config.yaml
n_layer: 12
d_model: 320
n_head: 5
n_kv_head: 1
head_dim: 64
d_mlp: 832
vocab_size: 18922
activation: "swiglu"
norm: "rmsnorm"
norm_place: "pre"
norm_eps: 1e-06
positions: "rope"
rope_base: 7420.0
rope_fraction: 1.0
qk_norm: false
attn_scale: 0.125
bias: "none"
tie_embeddings: true
parallel_block: false
init: "uniform"
init_std_qkv: 0.0485
init_std_o: 0.0
init_std_up: 0.0485
init_std_down: 0.0
optimizer: "muon"
lr: 0.0145
beta1: 0.93
weight_decay: 0.026
lr_head: 0.00712
warmup_steps: 200
schedule: "wsd"
decay_fraction: 1.0
decay_shape: "linear"
final_lr_fraction: 0.05
batch_tokens: 131072
seq_len: 2048
doc_mask: true
train_tokens: 548700000
steps: 4187
dataset: "wikipedia_en"
MLP neurons of a small language model. Each row is named by its layer, matrix (gate and up: input weights) and neuron, and shows model dimensions 240-303. Each number is 200 + 20 x the weight over its row's rms, rounded and kept within 0 to 999. A neuron's up and down rows have the sign that makes its largest values positive.
A block is one neuron, or neurons of one layer that tend to fire together. After each block is what it responds to, as a language model described it from the Wikipedia text at the highest values.

L4.gate104,183,200,209,166,187,206,206,203,210,197,190,219,199,187,196,225,208,212,186,234,189,172,186,211,212,198,209,236,199,231,189,225,220,182,205,238,148,177,213,189,211,239,211,209,225,209,198,209,206,209,178,176,217,183,178,225,209,205,226,193,191,204,180,221
L4.up104,169,176,165,184,170,193,200,260,229,212,207,240,194,171,206,218,203,215,218,202,159,179,176,226,222,194,172,224,223,236,176,215,219,198,220,218,147,188,178,198,208,235,198,194,216,218,196,200,198,211,188,200,222,231,210,178,204,184,208,222,170,228,205,199
L4.gate106,174,195,215,217,195,217,192,208,203,214,185,234,154,201,172,200,184,192,196,183,170,196,195,183,187,228,176,238,201,245,164,196,173,190,165,174,222,223,222,195,162,200,192,215,212,187,207,197,216,180,177,199,180,195,141,193,188,174,184,173,238,233,208,225
L4.up106,227,179,145,209,189,205,221,150,199,244,210,230,193,192,193,207,222,165,212,167,192,215,211,204,189,212,220,219,189,225,167,234,243,196,208,245,173,199,236,199,209,213,193,210,220,191,192,204,220,194,197,203,193,178,189,216,207,232,207,189,253,231,198,205
L4.gate372,172,217,180,224,206,182,215,162,225,197,192,217,211,192,213,226,209,196,194,217,205,226,177,192,219,160,202,192,195,200,168,167,197,213,206,225,214,191,212,196,200,210,198,219,230,209,200,210,196,191,178,192,221,209,186,191,181,204,197,197,182,202,209,204
L4.up372,150,161,190,213,197,188,229,181,215,156,183,212,205,194,205,253,179,175,211,230,191,213,223,199,206,212,228,202,198,167,168,206,206,189,179,217,203,200,190,210,224,206,233,210,254,219,191,204,200,201,203,206,189,211,203,187,170,186,200,204,215,217,214,184
L4.gate443,199,234,164,169,176,164,202,214,227,172,197,203,197,231,206,219,198,192,222,166,194,157,210,209,213,148,184,248,160,185,179,199,218,149,207,235,211,160,195,209,198,217,207,209,164,191,232,157,227,202,219,208,216,213,193,209,205,176,203,222,202,235,197,202
L4.up443,161,201,185,207,190,204,206,209,185,221,188,185,185,217,218,248,197,189,195,193,188,182,184,207,207,186,131,204,219,184,237,187,196,184,184,190,162,228,205,229,212,190,192,180,210,205,205,189,215,184,163,199,228,209,229,169,219,194,198,224,197,237,228,246
Paragraph-break tokens

L4.gate215,225,190,226,221,182,182,237,188,198,202,236,189,213,193,236,196,214,214,221,212,182,209,199,223,235,206,227,195,176,212,186,180,232,171,193,190,217,179,189,154,169,194,190,176,181,189,216,186,220,185,164,200,207,205,234,243,208,229,173,205,219,220,196,201
L4.up215,212,178,219,212,225,219,206,186,190,202,186,196,171,193,211,190,224,223,198,194,205,226,201,201,198,203,204,231,176,204,205,182,220,206,204,218,235,176,197,187,169,205,180,181,216,203,185,218,186,191,159,196,222,230,238,221,241,198,182,193,218,177,188,187
L4.gate235,197,197,209,205,193,198,224,218,195,210,195,226,198,227,211,169,246,213,187,174,223,194,160,215,196,161,173,198,193,229,208,181,209,215,201,214,181,210,194,180,200,221,186,173,214,148,213,198,216,205,215,204,171,219,180,175,197,243,148,201,181,219,231,185
L4.up235,187,197,211,219,196,161,211,167,211,161,200,225,175,206,198,197,217,189,208,174,186,194,197,194,189,162,193,213,209,195,172,224,193,184,208,204,208,182,180,194,229,187,212,215,203,227,184,196,185,180,227,242,229,208,243,164,201,194,211,194,204,220,190,197
L4.gate697,211,216,181,191,196,211,177,192,198,221,169,165,186,180,155,183,218,196,227,212,200,224,165,191,186,176,190,210,217,179,187,187,196,201,240,236,203,201,193,204,189,219,204,211,184,218,191,195,203,197,211,196,194,197,183,180,182,191,184,224,181,209,211,221
L4.up697,206,161,192,209,194,223,173,199,229,210,173,173,195,221,191,207,196,181,196,208,203,247,190,204,175,203,198,232,203,199,177,206,225,215,238,228,216,178,219,252,175,198,201,222,177,194,205,203,190,221,230,223,194,221,236,180,189,191,227,191,159,225,234,197
L4.gate767,168,160,237,223,164,221,193,186,213,217,182,190,171,146,207,168,217,186,217,206,167,184,177,190,215,176,191,199,191,189,200,190,210,198,193,202,218,188,208,180,223,245,210,190,177,217,211,215,201,209,202,180,220,227,208,210,225,183,201,231,213,186,215,209
L4.up767,214,224,205,226,224,222,226,217,201,135,193,220,192,174,193,173,204,228,186,191,167,225,197,211,214,216,196,235,233,190,218,228,196,177,179,194,214,197,181,196,180,253,172,167,184,208,175,209,203,204,204,213,219,171,237,194,232,218,214,216,178,199,190,187
Possessive determiners and 's

L6.gate84,210,188,178,217,172,211,209,206,161,166,200,192,231,181,232,196,222,242,155,174,219,191,207,168,182,208,202,211,206,185,208,185,187,171,168,221,198,180,187,209,169,231,178,233,192,221,193,207,227,166,206,216,218,232,224,216,237,198,196,220,220,185,197,193
L6.up84,222,244,225,189,236,207,212,179,221,237,200,200,206,187,239,208,229,159,228,227,245,201,199,172,180,201,197,174,176,189,200,214,171,190,192,211,226,217,199,231,182,188,186,243,204,217,225,214,229,229,193,191,217,196,191,216,186,183,183,241,156,210,203,182
L6.gate376,173,207,181,179,200,215,196,213,167,169,195,194,194,205,201,194,158,194,209,207,207,221,161,232,192,188,208,190,221,173,206,185,174,193,225,246,215,221,206,217,174,220,233,225,210,221,225,190,209,211,210,241,197,223,180,170,243,235,208,224,192,205,208,210
L6.up376,210,175,164,182,194,168,230,209,207,194,222,203,196,188,205,162,197,193,182,178,196,222,235,184,206,195,190,203,237,212,210,203,162,172,251,232,196,215,186,197,180,230,184,206,217,179,234,220,187,208,219,195,187,202,241,172,193,221,217,206,233,218,203,216
L6.gate540,233,216,209,217,190,186,221,207,222,188,157,196,188,185,212,192,243,183,181,171,156,172,188,169,183,168,186,218,188,193,198,184,181,243,197,165,189,223,198,214,211,186,176,181,172,218,208,212,196,213,177,225,207,186,184,193,221,202,201,179,213,212,199,233
L6.up540,229,193,194,182,210,225,191,222,214,210,204,200,193,235,212,175,196,208,201,175,183,223,188,166,177,228,199,227,200,221,201,172,224,220,167,232,205,210,221,183,195,178,174,180,186,206,192,187,212,230,227,179,205,171,198,216,182,200,193,179,183,170,176,243
L6.gate552,207,194,183,237,205,204,174,186,186,216,186,160,179,201,191,170,199,220,189,190,208,208,228,204,172,211,162,182,197,196,200,210,201,214,217,210,239,185,199,246,179,217,206,172,163,185,196,200,180,237,186,199,210,222,207,203,184,243,230,199,208,189,182,219
L6.up552,230,246,166,198,214,183,199,154,232,197,243,211,152,188,210,181,189,204,181,206,207,179,202,156,226,177,197,166,195,173,210,194,209,220,218,172,220,184,210,241,185,224,209,217,219,214,175,161,217,234,202,187,213,192,247,175,200,235,233,241,167,180,188,186
L6.gate554,201,199,188,214,190,199,215,249,243,181,236,181,195,230,192,204,236,194,207,177,204,234,194,188,218,167,188,177,196,183,226,226,170,213,200,166,181,184,195,195,216,167,184,196,188,209,205,206,196,178,229,167,195,186,219,175,174,204,195,176,199,240,217,208
L6.up554,232,231,199,202,185,180,226,165,172,231,199,178,192,169,216,233,201,224,208,212,225,219,159,208,192,193,205,204,204,215,232,183,212,187,195,220,199,198,176,235,182,188,187,195,174,188,183,224,180,214,184,213,225,198,215,200,178,175,206,193,200,215,195,241
L6.gate655,212,184,187,206,178,193,220,215,204,198,195,201,193,183,209,228,215,180,205,218,208,195,183,189,187,194,210,133,176,178,211,178,215,188,175,196,156,178,156,229,201,208,218,227,210,221,174,209,219,204,184,218,168,205,229,208,228,199,207,188,185,200,247,191
L6.up655,199,200,212,226,179,201,190,217,196,207,235,194,166,200,189,195,223,208,168,237,193,193,194,224,236,203,183,224,194,212,166,201,183,219,203,193,222,192,183,211,202,211,193,212,204,190,212,212,220,200,180,213,183,210,235,158,179,217,190,195,241,196,182,239
L6.gate748,218,173,202,196,211,201,225,195,262,209,174,203,205,199,168,221,188,219,188,237,207,201,206,197,203,200,180,181,209,200,209,184,171,229,224,232,241,195,205,189,177,181,195,211,215,208,166,210,219,209,200,219,206,208,210,227,216,198,190,205,167,234,208,230
L6.up748,217,202,177,204,213,176,209,239,234,176,213,192,160,182,215,212,208,207,190,235,218,202,177,203,229,230,191,199,175,226,195,215,189,192,192,207,195,187,195,182,181,179,178,215,232,194,188,248,199,185,170,190,173,206,242,175,200,194,187,196,202,223,219,204
L6.gate809,223,221,198,208,205,158,192,230,216,247,224,195,208,202,214,208,198,206,247,221,217,222,224,217,194,188,213,198,204,214,205,175,235,184,206,210,217,227,204,192,174,196,176,190,210,183,221,202,201,189,167,208,203,231,192,189,242,204,219,230,229,193,232,202
L6.up809,230,213,172,195,192,207,204,223,234,233,216,205,220,199,178,189,202,192,243,228,184,246,240,185,208,168,187,171,190,214,211,190,172,180,200,196,161,228,173,173,202,201,194,204,229,186,210,199,229,199,213,172,189,231,185,171,209,175,207,202,192,164,228,217
Possessive 's on organizations

L8.gate304,215,193,159,174,200,192,218,216,204,211,216,207,220,231,237,168,173,225,176,198,233,214,194,236,196,202,227,202,206,189,203,180,201,196,213,169,189,204,191,214,187,201,216,193,191,197,222,213,176,201,204,207,222,232,192,163,180,182,197,236,178,191,193,204
L8.up304,227,218,230,212,203,191,184,192,176,207,214,198,188,207,210,184,212,202,202,216,190,195,213,200,194,234,220,218,187,179,198,253,188,193,210,182,197,200,205,181,249,201,246,199,180,204,191,198,198,181,180,193,226,229,177,184,171,206,189,193,245,207,179,208
L8.gate534,193,236,214,194,214,205,153,202,219,154,188,175,204,179,249,199,219,173,189,207,213,221,181,222,149,208,195,197,201,204,216,199,201,212,209,185,214,189,206,190,192,206,238,177,240,187,211,201,228,172,196,195,208,216,199,163,195,187,179,169,208,185,211,190
L8.up534,218,233,221,205,207,188,187,182,153,167,199,199,215,197,212,181,173,187,208,214,204,198,201,222,159,180,187,178,181,209,186,195,201,173,231,209,183,205,206,191,188,235,202,200,203,237,215,201,236,207,193,233,244,174,183,203,209,241,222,190,203,219,193,226
Preposition "in", mostly sentence-initial

L8.gate728,142,210,214,224,174,165,215,214,201,192,217,182,187,201,209,222,208,198,208,169,198,222,218,228,196,209,249,197,184,187,217,222,176,210,178,177,187,198,182,198,211,209,188,205,168,195,191,190,220,187,199,159,197,221,222,214,179,199,238,222,216,225,202,207
L8.up728,192,169,193,189,206,187,186,181,211,178,210,173,203,189,202,202,191,197,191,202,206,197,201,257,213,187,208,222,239,222,196,193,187,222,215,184,241,211,214,171,214,197,227,192,192,233,191,236,181,228,214,225,219,213,197,189,206,195,173,175,205,183,177,160
L8.gate829,178,223,185,185,262,222,189,172,207,201,207,221,245,216,200,193,197,219,191,199,179,203,195,212,231,192,193,178,204,194,177,226,225,191,193,235,208,211,219,223,181,180,226,194,178,200,205,186,212,196,193,202,219,192,217,201,245,198,184,138,192,210,200,200
L8.up829,231,183,210,186,170,175,195,213,211,208,207,204,169,174,218,242,188,223,194,223,198,181,204,206,197,180,169,184,220,246,217,209,182,179,234,213,216,223,185,175,180,168,179,211,221,222,173,188,211,163,219,204,192,196,201,239,238,221,190,205,196,198,204,193
Section-ending punctuation

L8.gate117,235,226,188,239,206,170,180,198,189,192,224,196,200,212,203,215,203,227,192,171,214,204,188,180,234,214,190,181,200,190,222,206,213,190,189,212,203,219,198,208,164,181,156,257,174,193,172,228,225,170,227,179,200,231,212,192,210,209,174,203,211,177,237,232
L8.up117,173,175,204,171,186,196,204,229,148,181,205,202,163,186,182,185,210,180,223,205,225,218,202,169,170,232,223,202,165,193,189,208,191,218,208,205,221,188,185,214,214,206,193,200,161,201,225,195,201,226,185,232,216,203,202,219,210,165,179,220,201,203,189,220
L8.gate773,206,173,195,203,173,180,198,241,222,189,237,199,150,178,178,218,202,193,217,188,227,239,165,187,183,214,207,218,234,223,191,204,223,194,213,210,236,192,207,187,204,201,213,210,219,193,205,207,219,191,205,214,170,186,221,209,229,237,163,193,218,200,183,210
L8.up773,177,205,190,172,194,202,213,216,203,204,217,203,176,196,208,184,210,212,186,194,236,199,174,195,234,194,207,244,222,216,216,167,199,209,191,198,213,167,224,214,216,193,195,177,171,190,171,203,189,212,179,220,209,191,236,195,215,183,157,237,247,202,206,235
Determiner after "one of"

L6.gate27,196,231,183,219,181,203,219,233,193,204,226,219,177,208,257,211,217,215,196,169,166,200,202,183,201,183,197,223,178,196,209,214,228,177,200,207,192,218,185,223,239,212,219,216,193,217,214,227,191,214,209,182,236,213,192,209,165,202,199,196,220,243,176,215
L6.up27,195,218,197,250,177,237,206,210,206,233,189,206,180,211,256,201,169,207,207,152,193,192,193,202,201,216,202,191,177,166,217,221,217,163,208,205,187,217,198,234,230,200,199,203,198,223,261,231,193,219,186,203,221,212,185,192,169,186,215,234,236,212,194,218
L6.gate41,188,169,202,189,208,234,195,209,205,205,201,248,187,184,242,216,183,195,190,182,212,199,184,179,213,191,187,212,190,217,189,228,195,210,182,211,207,186,204,208,194,191,213,148,205,233,175,192,198,190,183,170,196,190,207,229,201,194,231,209,201,239,191,224
L6.up41,168,172,211,204,181,225,199,193,209,210,188,230,189,177,214,201,183,201,194,184,192,215,201,200,211,186,184,209,196,203,199,220,216,200,180,230,215,198,191,197,231,202,192,165,213,235,181,189,204,199,185,185,207,187,208,206,190,195,229,209,200,252,198,214
L6.gate97,186,219,223,177,180,225,159,193,168,178,199,205,159,189,199,196,203,236,188,188,192,181,198,248,187,197,211,195,199,224,208,197,212,197,176,189,202,213,258,199,204,194,233,187,192,229,187,181,198,179,230,171,203,200,217,241,172,222,183,224,199,213,203,215
L6.up97,204,207,194,211,187,234,176,217,176,224,178,211,211,166,194,201,200,185,177,195,205,242,223,212,167,166,214,197,237,184,193,218,182,183,189,205,191,172,209,183,183,222,196,186,207,230,196,175,199,195,161,198,221,207,211,180,213,208,167,212,165,242,209,227
L6.gate148,202,203,163,178,193,169,168,189,186,199,219,201,201,188,198,187,212,220,227,201,183,207,200,219,186,208,210,174,176,206,186,211,185,187,196,193,223,180,197,213,213,206,229,221,218,208,207,219,216,202,172,210,231,179,218,183,183,210,182,192,210,212,240,210
L6.up148,182,210,222,221,204,226,202,192,186,200,201,174,191,138,212,227,216,196,214,240,198,196,210,204,205,213,162,180,177,214,224,203,193,196,210,231,185,218,199,196,221,214,195,190,205,254,216,202,193,231,202,170,217,193,223,209,182,199,190,186,250,208,199,187
L6.gate571,175,181,221,207,235,174,174,213,242,196,190,213,192,209,207,202,168,211,219,168,194,190,219,204,197,228,191,200,167,180,205,206,198,187,218,191,202,206,170,180,163,195,198,173,210,225,193,214,183,220,192,193,196,212,185,171,204,201,175,209,200,215,251,191
L6.up571,186,224,192,215,213,236,157,230,219,189,223,223,223,219,213,199,214,207,211,214,190,194,218,214,196,200,190,237,212,193,202,196,200,181,200,234,205,210,184,201,186,191,196,210,176,217,162,217,199,207,208,199,212,215,173,178,216,226,228,170,243,197,223,185
L6.gate668,193,197,223,196,219,193,212,203,239,187,212,222,195,193,181,207,208,218,210,156,233,203,199,247,210,151,195,220,172,177,194,221,199,197,208,243,182,199,180,207,197,158,166,154,212,210,208,225,211,208,190,241,219,198,180,176,199,215,201,218,232,217,179,211
L6.up668,164,180,187,177,228,207,223,220,226,178,182,191,204,184,250,212,192,195,203,151,186,185,202,188,218,170,213,212,171,193,212,204,194,182,216,225,225,209,214,171,185,220,215,223,231,221,211,216,165,187,164,180,195,234,211,198,211,201,224,209,209,201,205,254
L6.gate723,173,165,216,200,184,203,210,212,214,225,183,225,178,199,244,201,219,224,148,195,202,185,240,199,218,183,198,213,178,230,188,206,208,191,174,215,198,201,189,195,215,214,210,152,217,220,228,180,189,215,148,209,230,192,210,201,172,206,227,211,241,236,198,197
L6.up723,172,171,199,218,178,227,182,199,203,225,203,200,166,197,218,275,223,227,209,185,220,182,211,196,202,201,173,199,203,200,163,196,200,194,187,212,192,205,202,194,193,202,251,198,195,216,217,187,203,197,158,201,212,186,189,181,188,231,226,240,199,235,179,221
L6.gate733,200,181,195,192,240,192,208,222,197,191,220,189,177,206,227,199,182,206,227,202,177,171,183,188,165,212,208,193,185,188,229,206,232,214,210,212,191,180,172,211,214,211,245,190,192,211,193,209,225,219,235,198,208,204,183,209,160,176,208,200,247,181,162,182
L6.up733,197,205,189,183,213,229,226,211,180,204,184,215,229,166,199,209,177,211,207,233,169,194,168,201,217,223,177,206,204,196,187,208,212,169,180,193,184,224,183,198,200,202,252,217,200,189,218,184,190,179,168,209,202,204,185,193,199,188,201,208,232,214,168,195
Paragraph-ending punctuation